MLP neurons of a small language model. Each row is named by its layer, matrix (gate and up: input weights; down: output weights) and neuron, and shows model dimensions 160-255. Each number is 128 + 32 x the weight over its row's rms, rounded and kept within 0 to 255. Numbers have three digits each. A neuron's up and down rows have the sign that makes its largest values positive.
After each neuron's rows, "fires after" lists the tokens most often just before its 100 highest values on Wikipedia text that the model never trained on.

L6.gate137:086111170128130091133202138126108169146150134038134118160186101070093161157138107081103109170153116183134113148165173165145139134191099136140100171141135156087152105089147142065103126106125152115139142123131133166139162179179101096128154155119075092164127114124173103122166114161096140120
L6.up137:159096115148068094127205089162071090123163148139078155140158096119088159145105109127119155175165099090142110087119111114182121170138177152141096091146174133103133123098152144145116137167090121125085164123157113153133158135100110102156133165135131144166108114109197092116107161142124122088
L6.down137:121138153140121171074161094148114132147142147096066118191104145105121144212121065061117166185150107172132105171199142126097124090146146161173131168165171158175145128121133107083120154133126215140140149103129093104142135106163086139184095189121106129115112176093163104120070146130164135113
fires after: "\n", " ", " con"

L5.gate699:141139137125088117162213108142131153143059102123070101147103194156100146149160133143102135092116183124106157135115158121106177112145169092165152130102074190058187072142134095109209120145098103103128097099099089137126128155128195161143108140140115139133108162147153098103148170125138122084
L5.up699:126160147122196067131093149147170067135128154157098134133143191079135132093034120179108153105091149172160147128093146198153120159094143131116100093099100195073156137071203154158176126104137153114144160127146156113108094159128105173154106127130106128197137158133119140155165082138132183164
L5.down699:154154179152125116126104138142131157112120132134096085126114154090120117146086103119083133118136187181107155134095104098122118128119139091139150123086113193143161089151136111083132111137123125091153130121132181127136164085115186104127059117123109076163111137143145153133123138136093178129
fires after: "\n", "|", "-"

L6.gate354:101121106130109119159112182160127125118172103091136093127108104089129152144151156145042132127137138155133146125145151129109124137140106128126099135101086207181100188115145097135086097120173130116100116153110144100169142147088128182109124068128084121074141108076098078134140093174137162172
L6.up354:146130056091148140131130117180076157094185063071128165146124126072062133165155115134193091131115129099126166125123180115187115206084090163115100124162181118102109122122229154156068162154153152127072118128133099127186114162114089146088099145127098138129138100120167092149130128149147122116
L6.down354:110140131145119114165099137114054166148104147171127122149160145046143149170128110152104102093120116117086185101115090142103081162117139116200106075112172166094083147130131160090049134164122174129140110077175129154155130161129077133120129154105103102153099098158094129107103097076138124145
fires after: "\n"

L3.gate559:144111095114127111151087107123147219126086093095162172164129109167125071167125136112078081109128151089125123088157109124189130150070106121165111109130131117133050149150039060051113118076131115112062085135131160158089145133141110149134146087130115112133107102099089179167027123084156185099
L3.up559:160140090113148108133062092164106179079146083119166125197149175120128137083140169123157134097128152057100138134124080142149172101083126093222144136115109080140137184127123096121120103101064156124138184134099137111121141171104127099119079071142102145089107113107101168111105092139213184167
L3.down559:139129100075143091132182102145081151122089069136096110112139128117168146184085116150151087126141129064207163112160085092125118133140081143167099125076173116118104158070125132115055139096134094138193115107119207169073151144095054099106151151162156118168150136110164053107102060082155148176
fires after: "\n", " ", " D"

L5.gate245:135094149136071147109098100140171121153161122184074107140097136181104121165129126122110138059137169139149145157163151218144147094137143142142149103072112048138107156071155162109091118080137136116153115133166124138139114142147165133119124201172149070167126125129159139092117179089175073142
L5.up245:146090116160111106167115127085093143203110131088141136106084109131129099117071089167173129134114138142101062144118091139186148111077149165122105109136138088150106105139104131121103144107137179112102128161176120142119127095168110078155120062118204151108141161141164091145133174115093122108
L5.down245:128055151098158109062096165155151145169109141103144164072119100109121089123098154133160139106150135084097126120141154085107111166181107155127111235144146172173167181118113092110143128171096173153154139144111126159117138118144121137126120182134113133103119152053075104122163126158120135109
fires after: "\n", "==", " ==", "ro", "There", "."

L4.gate451:104089104071131126152191180128120135199151178123161122123137134117089086168158119096097100096122133124125149145124084114136150098181125211128169133121112117122129139153150122129176102125127196080099103108118115120066125132196153103142091144094148168213148151161155129105149177155128087183
L4.up451:063148107074124127163177176139131136165109121132140111089152140175111168184111106108122137124122184165158116162095125119114125119165103118172119080185094082154133167122107082140176120089115173168116184178142145152152145169163154106083129079139109178130077116106155085124164146131121089120
L4.down451:178168134159109076161044120154123162188138139106103099140069097126138103097141172152173166114113103138152157154129141182109142106135185108156121130097156133122168157130188067121115157125158140135170126131084159056099080130113115137131119080108117101111123058047123167096162090153130100148
fires after: "\n", "–", "-", "'", " ("

L4.gate241:093147208125177147145142129186156117062110106104158164130126146136124065109136146181124175177150144100140094159135124158145135092114209191142106138103159133141122127134145141136133164129100139096169221151103158089146137127126100095107128108149112164127107074132111136186108090170156095123
L4.up241:174185168084159112180083179064163145122140154182114153108157140134181114183053129108044153129099144137054145187149109129168093097134118149104149140092195133119133101120106149169147133127112199136145114115106112112116123160129124095130124134133086074140159159100087104114144131132186172123
L4.down241:144129152146090108094171160219149168092179129153145118111093157137098195088105102116161119108142140133173072105143099083168134123144111097160152115155181111125102091159146102150115133167149133129122078136091134183088063088110120149122123180203187143130131114122120166127128103151095130101
fires after: "5", "4", " four", "6", "1", "7"

L5.gate526:118179148176129162129110154112140103118130166157103104114167076103113115085099132156126150101180157115078129182118127119141192126131120159157145124143081114137152102149104161184085077127173060119127086156115091111108157106096149161136075118149164091130078210110082138123115095204126194167
L5.up526:151086084058073164080193116114102129133174106126142127142133099151175142110086126171125169129143144145116143074142190131111119125110064150113164164085151124127144164157111112126164110153125137129127090080073101117035095097111125138131180135158145182143164155144100144144167114138117105127
L5.down526:143139131113141112147255097074121136150143135078117108121152105135131076123163127091066143174132138123126165103150158092115093131083140147152157186164080130098179088119116120140160125080097122115141153155141166065035132133124141129080198094119091126094178148095137135112147126165176130135
fires after: ",", " in", " is"

L4.gate293:132153169108091192210167210135138101103097177140113089142150110106127118150155136116134158144107137104115141107112094104104109096112112122136157130103120156102168127135057142151120178119101071135111091091086157129106027130148099132126135143112084114149131137102152074090135124130087160084
L4.up293:147070127064152137127153095141090085154107141130080149153103119159106152117134131129108091199104107065137139095092136172115134155140144194111130148113161112169145117085131151123114100138129088197026074161098174149131111126124190114109128171087143119106164191113098141114097125165112090113
L4.down293:110142109126104137069233119097103126139089133106168135183174061074107148160124119060119117137110119143141167161114128157126132208118112151160115166125156139147159132088196179119114118119135135144125067145077162140143159103098088155127190161139156110117174110114114137134140123143171066121
fires after: " In", " in", "In", " Team", " since"

L4.gate237:159120115067097070178151109091127159182045145119149083152114134134104135123089124137075136134134145184107103149168128120174143111137112113211145162089125029190100133163121149120168162162188114115085130152147161089097104123162041127165074158130163140102122146155132113084147111157147173121
L4.up237:121100144148089113168103134094127149147183142111102191095143136133108124093127102134143158123134102139168194079109139163130135117115132117135144107133079179129134106168094092148139139118086166169155133144095124105100142125050106130108129142132105085065174114152110104187195090143123134135
L4.down237:136113139121126179129051074127145096137162146126122147122153107102164090068085113107140140079117144146102173160113140079049164124140146109098183123143141148114171146123186192056129152207120186145170108061094113111141087149087147113111171143121146117146127126096128110157152166136108143109
fires after: ",", "2", "7", "5", "3"

L3.gate217:143097155139135077170087100108141177110157179120123156112114124109084129123141153160098128111139181091167078129222186122124165146060141154181081141148095169124123138113076158149167132073126077124114088104117153150136054154130138160072137129126098140107119158142105166170166036073106122131
L3.up217:110147105144148070165142064139148154111107160175097094112104065107134164182067121164111189154157120084184105085168165146161168083115100136135108181074116174119115181164136094149132117094153072106165145201111158115152139171126164115129129085139110118146095145132117168145130138152096122172
L3.down217:091136100140113079079168118143123176129099169121101142138119102147158119182130133183147163102187119099178113182190144096094119193059113095089149164114125135120149100133131200129121073175100160132143146107125161152147104113155128145116134237168128142091118141145120146114113147152135173123
fires after: "0", "9", "1", "2", "7", "8"

L6.gate431:132138129094146058165095124176113100090118045121133093144136161145141150149157142200110138112181112075132145139147109126165132149107068140124084134157083097089125174128178136154106107086127142112086147097121140102123059115187136144107127143151103119105109103187156115155150166167074105124
L6.up431:126077138078068154086145099078134107150055198145098178134144104118148140155090105054103123077109088087041129122170071142146083118166113174140118124096145164104151107154097069124136158169108155147117151086146118084108068190143110148089131129138108145163101167151157102150132086062098124189
L6.down431:130174055112117114139103125126122156171136189157116095095150117141165128113150125156139100071117108113091149125152139162157111164117089114117136132178096140135105165118113122116137172165135135082093075081111147135159101178168120093147143154107078145114134142136108106116136083089116108128
fires after: "\n", "==", " (", "Early", "-"

L4.gate323:156132154130078167116139062199158112153104143078128132097130145133130101168136118085160135080092170123118125120097115176103151088156113100155171181092090116111155111182130147106125138173074105152158158063131150146149107174101115108136148176103110123132140117170143124131153097113152086095
L4.up323:094129146155113123094141115122142191124089124112170132138131160152059138158118072109175135051086102172133106144108120155070089129166160128184093118115041112136154146178118111108066147078137154090151102149143094159133166099174035140132050177140104154102147041125146106116139089104152089091
L4.down323:081057098231137097051195081156075134151110098132074106123131113127106170153119064142178174107140090086184139119183129161120147144132141188102147096153151176199106081114133066086071123123133130120163172130120094160175137123152091135156105160090094120136079060133163145124061138147157166125
fires after: "\n", "-", " ", "cu", " Fa"

L6.gate233:137132134069112201115163166188140179138134111166121179118149143086111059105210098121129097113143135114148097161192076113102097129121096098082095133161130129140155145095105089121154152112100153166148109101096154165106162161108144151123104142119133175133114100150132124118118146124163090120
L6.up233:073170058106140134103193134108160185125146165067081135107145099109129155074123071153069103100126084065187137137125136148142170127138099081139079141117177145131190127157082192190114134125155107116115121135115132086143182130080179160174163053134101112096107176152113139160165134116129131133
L6.down233:088137139100152180165106169129113159122152157111117115184153150071107124145092155105125105145109163098136078151125189108109170137151136115129077114096117135095149141102168128168117190117108128222113101177101142130108100129122138120135188114136107095105161114086137115099148078049169105158
fires after: "0", "9", "1", " elected", " plays"

L5.gate27:132156132144098164102100178124129092101181150107160176134106144121127141115058129137092083103136122151145092138137134127120160130144149115151114137109152145070180149122106080155100126096201084123120175141122099092095113186103138144175166161124180151114140077129180138080113142133083066156
L5.up27:096212093076100094088126083119190110090123138115198177107130097137123128131112111132138112135118103126121116148171140117077107160146145092169127167083072144121154128101084125140135129127104121149092179107113164146077108133103135145166099127111103093139106140151152084130122141098147120096
L5.down27:090154162086179084136115128160229154098150159157121138157139120119138100135121136081136160146159161165118079156122116173141158088102086125171119157088153139145157086116182125131095125118112157108133137125148141157124101093148161095130102134127125128169151056161119099147099181151100155091
fires after: "\n", "-", " ", ":"

L4.gate200:126127129141141132164092124118164058153100153188134094139086151128103106107052048076128193156051142163106128084168103161144094119136167137092131084183152110163166164112137117185090136098125130163137113127107160167143121145137165079120103142191116148111182024117140184177158108085116096118
L4.up200:092097149106045089162056081130117116103078175131144117084134166126103125146089148115151158110076136141149110129149128084096150114121162199117119146091118119134111140095115188128074181139118153149141134074161111132101154170102145110147067178140146108114158052187157156154127114055124136170
L4.down200:097131088139147163069051163076165124181083108148129073126148110132129069145195140169231092162180103078133126178123138081092071124083119159100151168160083134123103100173154077126212078122151089125108109103161127147137116140142123091101156123110132156180142187057097112126115143109132100133
fires after: " ", "\n", " c", "–", "."

L5.gate365:212109152121139075162154133136113110146161152148143102161119137147115166124105099144123084132119124103166112119126128121113126108127080100174085129156146143138123135120159102138143056138113149084129107097103090166111109136167178144122117109156115165184133108182140129122079104043136199137
L5.up365:118146109146092083130117133127114061183162133133166130103116171141151133179130132126073155127096144140074118115211098164129113125174129091116140058168109124144084034171153106136101121153188166203120059178197186156179107103116132169122130112170097148125149109139191124162081109092147174121
L5.down365:149139097148111111112199153135108158180149218122088039112091109082064105132127177142083164173129138132126135157207144146131067140140133133142121087160112141163149087099144105088193106186168125112131136123123135127153080136125142157109148137117094196190173074102083182116140120161122127116
fires after: " ", "-", "t", " in", " S"

L4.gate45:140140099091157120146108189173120146106093149078131062136068159088133093119139120161115175122127167122112151102165180125145124091065151086184103121113152173168161109153164097096141139129094113107073155159126198096146095156069101128128123188107137115103103102123101074043145148148083127058
L4.up45:162137152108160143093071089138121100088140094088080122118104156116111112143113122169113134129095148115124191177147116150134128071138159152092127159108133139152138149137093071099133127185094114137094175185108129154144079136151122088106138120147128132092130132135108131134154124095123131096
L4.down45:117109167108134139135111123132132135123112128081150146152042144078093131126112177099186160132179172137118167141111139125116112101126129096131162087091134160055087165132156130169104117177117115137154112128140132103084133118092086166121153057183160159154127084127025155127105159075124163088
fires after: "6", "7", "3", "8", "2", "5"

L4.gate690:193145123127089106135121137093107140147160172148122122104119132145090163201128109131052115129143143119096180077097153132112108122137131157117119143080174200091081204164122162082119135097149220155137138161079136120130157080151091129159080183113120076143123174143146205156104131133131151148
L4.up690:124147132098089185172091076134117207192150169151153166125135202082096095131126116148167144103162139135060111116107122098126118134133180111149181105142136143115166133046131163059162163164132146117124134122172084106139132181167133113104102117143141078195138135120148145108093079144111140142
L4.down690:141125125116165141113141192224175130170113125095125144162088109182190130131115133128164120155032128105134142164157116160117120080121117116085125129144156100102117144094120113082135111140179102116130119112075178148132162095167113093171169170085067090112124134132085127109178166074127131131
fires after: "\n", "-", " (", " \""

L5.gate52:092114160134124114090180152142159147138182166090145181169137152116112158143142072157097133092137132052152155126195107084147073151131156122122126121150147164083141166091088120163152126120177167074188107162192161185125140081071103148159113109184137141167120168161133130098121100112104135083
L5.up52:082152100110180161093157126150138130130131133197100125157111139143147153092130190155099122099143181221160084100074170120135121155104112132142121154131099093062150091142178162187100083153144097099162099146129152131086100120127085104123157129148145191117168105117101094102097159124166139124
L5.down52:084151108035180116093158170144175109198124130208124127185094187132134137119145118127067105126133090142116172139124158098132092139129154111112105100155116136094145135204102115163082121134120128110177129108150120135117113166178078117099118170173120068172067148182177061081064158118123145078
fires after: ".", " in", "8", ",", "9", "0"

L5.gate389:130137129137094075131138123123105098114144116118166081118090187094093103139124171142072093129146084148115117146155110201115131127104146168120138130084205143125082114144153039161122117175161133153117110113097138155127085105139106138179072170129106121111095083086167088120097135126078134145
L5.up389:174087110153121105094204145059098115076183133134144142171115147136080094180168133151158132143145123155091112101151070134106093092137109137087188160069165167119178187139099102100196159127117159061138131175098158157157126112158123173175106156141172163125129132092144138151113146113125080089
L5.down389:112125173135117157155135106122125109105132117116158062152132102121152148158089155102155124111131096147097170109118101129149145129128030131178153084137089131101129139179078133129095153137112157134090104106145163167180089165110169109135142078139128126129154144046168114120086164082145123140
fires after: " the", " a", "-", " an", " ("

L5.gate153:145142096130165164183156165152147130167202141117075142116075119111123042128121179112086095117138153130106108104198158089092129172087134155170135099145074148117179132106113128134136089141121087165148104168111167144091092148087109122145103146137081087139082058137161111159103138129128159100
L5.up153:161091148100056168093183146137127185135096190097098113091097143115129102094145086133070092065158152131139114148149093078099131154079122118102143117120107189111098124126167158104156100089162192089137080111087048063082111094107132146177103115140104165190143146119091090134140093095132176173
L5.down153:140120079112137145171137158129183157180098149160088150180134156127112074136127130084194147152153177126089144130185142126079120070075069166122188089085123148093123171091088142120119189150116122140098138107125158129114102137117165136169112129131117149156151129155109108112095094124130118117
fires after: " ", "\n", "|", ",", "-"

L6.gate2:089128148150098111169125158143136098119162057086130122115180109063028127080142176151114151140125146194101170085152081150102155160105091142111171125112131094149157177168121110101129063126114091147079052108139127140178144148151104185132103110167097075123153145157134143110131110110116148135
L6.up2:129180088112107100167068089100108141195107074127105100126122135111108101100132131127075140184148127142181119159175141168157142156118093149092175103085152186161144162161088125129090163138117074156080129133113100101118148164112042152106145101127114125100143147109173145110161112117136200097
L6.down2:126094150122105059141129053129159182170167143154141166119173190088163140126176094131144147120125146094069144166119151113197161122170120164149134158151094128129135101096147150134124182114112129086127094101140097157150165152135121143152157112165110152072163119084146127143149108102156118085
fires after: "\n", "2", " ", ",", "s", "7"

L5.gate639:131091134087124175128107135188176124149142102176100091144132146122075139088119120135118090131072164105124120051193080101133102161076115139104120059111088122137099159155172070171117145111139107122060103178144123175158087142147140125180125096079125139139194164083102090168118166120160093130
L5.up639:116096151089117158084021053182168163169144177138181133114161165138137114096104150108110188101133106024135104146169198114133103129146175116176115154054071139147130120079126155142174120104151169145112119106170120155098146148146174197177093122068062181129148146148147129138120110103109083122
L5.down639:175152130082095207133050095145157152155118106110092104127145109159119105084109068112132118121091192135093136179145103176094144121116141141117086139129083143127081147055096095096178161152110147088104133157135130136090124167156118156165103103136121120159159141044104138157095125143136041188
fires after: "\n"

L3.gate329:142119110122112153154125108189140127143137190130132106081112100084143077105167023098086100090111152117105135136147075125096176106075129122157140176204122143108108071057136164162152120109164104136174082127112109075150125159128109145150078115152048180114108112115098154130082106126072085171
L3.up329:179146112115123079147178133084162144159093097125137119111124126157104130056121167108090149127088137110161110126140113094109171117103163102166170101124106138143137099122080162183091168115111102156105117140060112126133124204116118148104149081098095156106094105093095150174150171155144113130
L3.down329:104108128127062135135067095128119104120135103094158151126172086183118098138126131121145128120126124073178141123187130170096158122126194122104142176060073104140142131136149096092104128115161139153160116125118144152130111172164125123080149158090050133099131098159168137171120109123152145131
fires after: "9", "0", "1", "7", "8"

L6.gate214:141111093116147123148085098171130107130072123154094122140062123129079074133072102156151113147148110165079159096125161153125162148131150129132125115079140195136161108193091113111081127093156094149057135154186132051117081117089160107119095145101145132113153101161160122141139120127069050121
L6.up214:130115096138100091177158119079140126161098108120126142062110116158145083097188049121133115104125088113128202111147075098162085163065127168142084137125119156186038177090130122134157126169139166169148127130152093093110086122045119137151142094157138143149186128156122050095101152138110145136
L6.down214:113170090104172194130096102122109145200121158141064109139180133107102098129113129083101171112132116114070156115127142181104095108121131118093122092093105143113161084091155117118101102208144134132172170104217088116094120152182198143064199119112112160072108123161140134137078162141100124148
fires after: "\n", " W", " zone", "W", "-"

L5.gate667:167107149141121150153172089154131114105134121170220225139118117088119168109097098118078103103149111124144184085106081115171064140120125117129147153141105137094129147132167063113168072078120199159140099127107144139118170159132155133169119094092093197125064132120172081119096115159108081076
L5.up667:149080182128122179139109118138122140139117147178165126121187090155127096137181179108134172110150167096151196082154145094136128079139164169167131092056067126079083113098128132109090124130080132165142137104158129147113174107160143134156072119156111140139130137224148135087117126057141076148
L5.down667:153169174141156133102154113110154166231162149172151126137101079126132166160090186151171098127100122127160182080165151083116078087151110112081102154097122122096093133121116106075086174195135099155135136157089213118123109141163199161154155091140102163183191139160185151117096140183137141161
fires after: " ", "2", ":", "\n", "The", "-"

L5.gate412:111148145114113143122193131158099142125118115119099088164157162162120119168146127159134177078147122149082115113119085156158197088093204129112145137119143230156134094129110135141155084194148157142066165120129105121202198130094095079094102164171164103091073155098135118147164202085115121173
L5.up412:093162114162122114065155113153136136094105159169084152189160166152136137158145139125163233159170059141155080092163105107109179095157149118114089104177188119124138143126067105154129126182163104115132105110135110157127094143137166143097140120148127141164134105125146185118195124090095136101
L5.down412:084085151134138089096208132168139132145113113131089124158107164123122135183107155123133068162174103100159224154073115104135185126160171105133094145155103131164070134089128113165119093126154131131133175090118095147129119109101172101139073114122097088132090088099140134097141130130085134177
fires after: " ", "-", " \"", " (", "\n"

L3.gate573:175103136072138163111100176178133138128148066098063123154147171136165089141139092132046137128180049123146103125090138115147154162161122083168133141065114096177125149146151131166126147138138134156066149086158145131192110181121161135151115095094182162117129122152058174102118130126105088094
L3.up573:110089111132154189069151183147090144155166157086144163145145110126089157101147174125108177145153063109068141175179133146157135107120172095162137132067149119182136104120098099162158131142094132115080105097122148159125043109075095159155105093113144058070129134174107143111098156130162118150
L3.down573:155086147090074198085046184135109143152134090134151198135133122088144109104129148118071129115184084115108150160174099157145078135138166112194110146155159188167130148142134150123066155161113114143117162099146113114161141160118080164113062135124142179136115107147127101076121118139170125102
fires after: "\n", " |", " League"

L4.gate225:101082112080073160109161130166129140148117176078171122182142135108085155143091148149014113142109047139123090125118119108166105128140118140202106112113112155087125186184137165126196101119089096128118162085109093169127194097176140139125095110162099156156113157085146157155105155127064155123
L4.up225:099092110162154082121126114093157140078075134175074103145090160100145098164130142096145123168091126186096168120103138142138189141161107113098059169156112080127156109140142136084159121085149097104160106096171145097192180143140138154120178126121146142161140091142118127168134103092194136166
L4.down225:191105179126166103123139173125107130083092100117106101116152179139158211117188162109129080054172136181169120051129059105106145107164142213113143102150116131055125087122101196142147132154113099112130121114130153089187076145143118114147211127124160219147099164145135154093153113125096112149
fires after: "s", "Personnel", "S"

L5.gate704:107105159120140135141156165172088141108161128079154152187204165128128120156125167134108096104129167135051097086118118202117173121165089083147137139166137121125163115156120088110101133136148089147131113078107108188153141159141074177111073128106122163167144100058114135151080116150093166111
L5.up704:119144145112102109132099174154066139060142159115152205116121141150119125122187159152105136151121115094115112127078081158183088155057100073161089131112157145156101121119133062127143169140151113110132156111106133202156156127174115111036086088163150095125106137120190094115187180143066114130
L5.down704:098126125107135156154188105162141144076137121056140074129131155159131152155169177126148118058115118133085111086157081153171074170129070165128162070158098104136117161111135115116102162177118144140151145162111158158147110140204058132133107107108138139120132135175137122114171134100104165060
fires after: "s", "-", "is", " (", ".", "S"

L4.gate212:123141105146092164231192154133194054176124130180150114155130113173191100186121157115100120163158101101149105121157167100125129156090183130140127142162142130159126109095174097101085182111076080146166118121159168087077119140121123136151109174093095084102108141146117128154123164133112198131
L4.up212:084106152196136144191066136208145080095125151091178077122094081180138137137097155155084136113191117115123111192088127108108100128183133165140142141140087128191197147106139097172097135092115095115137168202092113155016169108163147165151118149141103108135107128118102092141166128096142128163
L4.down212:116136164158125161162173130098121154160125123114158166101081188172078131164098126102108108101094134105094126106170120158113175155143156119132110118117135051126123157107147143096144147148108091140153125136089094156137165097097139155112042160120130168195126095160156115166099098118100182141
fires after: " =", " Sa", " S", "s"

L4.gate24:163144112150095121093105153147101134139155165074160147094165100130134159100166169107085132198140113154114139086117144130191129131125129178170130117103206171196088099142153205167077130151127168165102157163107097116119168161136145166157158131105115113124147186102103163119076137124155131203
L4.up24:125088108153081128143123072167113143182079116173167148108151119131154147153129202111108122102162065112109135114134119125157113161097131143149127116157191145163176127130140124153103098074129080154150171131139136074117184159097121127146158181121139162107106149121142097101127147093163139168
L4.down24:147143099132091173140200170102069136092135104159166107128135146100164131186131234120055096115114146154103085123079074155123075145072168158095105118147126105128130084133154176126105141184079123079114129158150107108088139099164092126147104115084169172146155156173159149214085096141184152099
fires after: " =", " S", "s", " be", " was"

L5.gate179:114138098152089162053106177153098112112117186133074146111131132143114142158065152064124099099128091122123128124127097135183138132125152122143067142109102118118126117143200082163165065125142150143148177173145128138138159164143145134095099128141186188127144170132149122126123128127161112172
L5.up179:192170169144119114135148121150132161093125146119154101143141096186140102167149159134149103110165172162092130137123128073137162116096097126163161126136145106081083076185124129080125135087105081079080108153097132181096124093088121083122138126155098081114113142117135134139088151173127155098
L5.down179:105127142100124121131088055169162126150143169158127166150114058175124104127060065099115165139169186128106173110128184161148144134112153166067084134166186130044153129106110095101139137039116149160123178114094086120147121115115154156098096127168119084164121131165110078122139160120134108132
fires after: " ", " de", " La", "-", "\n"

L5.gate431:134141115123108068141160118147198101122064180114061144086121197091107132098097126142065122075109073124099114107140105139086115160117110138126140160071115082073092182117161143100099141121150168086138099143083071100123134157093092154146089079084132147114152183157107111077171200138155141167
L5.up431:143140140103137128158056077156105126123120211147190107074140106113083171086073099170084113127088083150107130088125113140102129078141214147143138112108068139148133157145103148091121127178092182117145129176131122101138115166159129067077110084116136135158110155153160141109110116103164190129
L5.down431:089125148128144062137048135140142204138122092135117116052108104170132146165121115139171157128123146085100125108175099151187155108122150106126126106141112156177149139086119114173124152134134162123146103088149166063093177081134071157125100083144062095102140105078147157091143110135131100140
fires after: "\n", ".", " |"

L4.gate256:095204128154134156060113143095096155109072111230086131136138140161086107142144192161140141105080193165196080077098103130153148109121135129135112191152162148105103119097196131077189185151120166091075121128147145145146085168120125140140156173133085086128121061106144144151097118149096191176
L4.up256:156127115075115104096125142133140158133139154107073110090128144191122121133135149054125122078101134159132143137136120116137187154177133082143126114111153047183155162060119150129102119177173118159145116168105085150146133124216101112097094147128060087093181134089109171104093056111093073088
L4.down256:098107128088108127081170146118174115176151115118096095214160142146119133129127164162115155174122106160155091093176096152150136067126137126103137148096146146104151093157167083092083092139112152130126123137120126149168106179174120079074078116127139066137103086103110137143122164134112125152
fires after: " ", "-", " (", " de", " \""

L5.gate644:136181150203120160082169082058137099144126127104125097170142072156107159116113160104147132076120165117122104128165110108080141122138134179097153140134092143080175119141161149175171141118158116107163148126093113124081061109136094124150088185131094115154159150164142150060153081173168085061
L5.up644:117133142123076059089148117111196193126128134126161094121135093131128152103139150098132096078090168093153089129176119106140133104165123134131139197129161110051134143138127112111157074131144151066113156118149123098121075118092143081166086114082176139087129155184147144094121038144142088125
L5.down644:094158133148119114160209064117185089127138121106130119100149024093116136111171099132084089129068098173119118088105164128140150082157148105123126150142190116057159150121101109131185204090125154177140147158132139113079091179130158078143110105115100117161126130091127097155144092134145089143
fires after: " In", " in", " as", "In", " For"

L4.gate90:167160114121112129126140211108103142147159146175112154148143162159072102139121142135086123080125119116119148146107078062087170158146120106188157167235147128151117097150109138097153152179105136036109109147085174188211140156121113142182159167136111138145154113150149099119133144156086173138
L4.up90:134094169090106127137214146132140129103083115124098135134165115156073094124102119188128166091134119134127158132148143092093108103152088094124162126186122152165144151186154043173137123161070107169098125119139124185147100138147165123191134135140137203165175167139149088120144159109124103140
L4.down90:129127154136138066102137174100104118116135134168109086136146148143130145135138224164072109108114109129183100149148074130159153171168181120102139129179157158157126117168161136128165102145100134146115121100194089185177088157134147080089180118139107105146101093087118132102117077102072159201
fires after: "-", " ", " (", " \"", " in", "."

L5.gate173:180136183100093100166093151134134187150139115176104082098122114062106122098168142167097133119100126097093115103146099133110131110146108107104082121165156103166116132076131071077085131107157174120112140135101089084136151166082078143142144072196196230146143089176103131131075122215134117112
L5.up173:141087136136106070101073105158155123155148175118134158068157115084121097147106143142114169125096132143110104131095142138067095101086146198128140092127149141178101170110105096089083162161185166142111131163118118141092200167098108143111149064137173177143159144168168134164090169138139151131
L5.down173:142146114121150089120116159084112171150042141187147106064105147107097073118101064120133098133181113090084137149143074143120086118117167179107133092144183162162097129096162090158143065103094112064073106130101159049077166159113149185129129160133120148140076141156095080097110155100165122104
fires after: ".", "\n", ",", "-"

L4.gate377:124202118089152114133167174149121064116158095121135140112150126174111134115159149129092098157113128065112097146146132078131213177112156076134151177083130161104187164112172105112115158104157041182189130166129112149096099121079164138156099152117086080122092114125121165141130089152104185101
L4.up377:152149129093134092171151095173106154148140100185193165091144136090130094115115148088195126139111164150168117128112155150182151117157124114063123159069137198169116107171138100136191163170144196080147077084087172097104132158086147121135119166122167135157164140151112155152097101173102133103
L4.down377:124178094111083152065103104144107085112192110146106091180132072144120128138083160131046157108144126120161063182210095107122174160110132095093091135083117192113138131141119169157088102146150126160164172146125158105137048138065161148136160162139154106152121167082127170133084110135161137142
fires after: "5", "2", "9", "6", "3"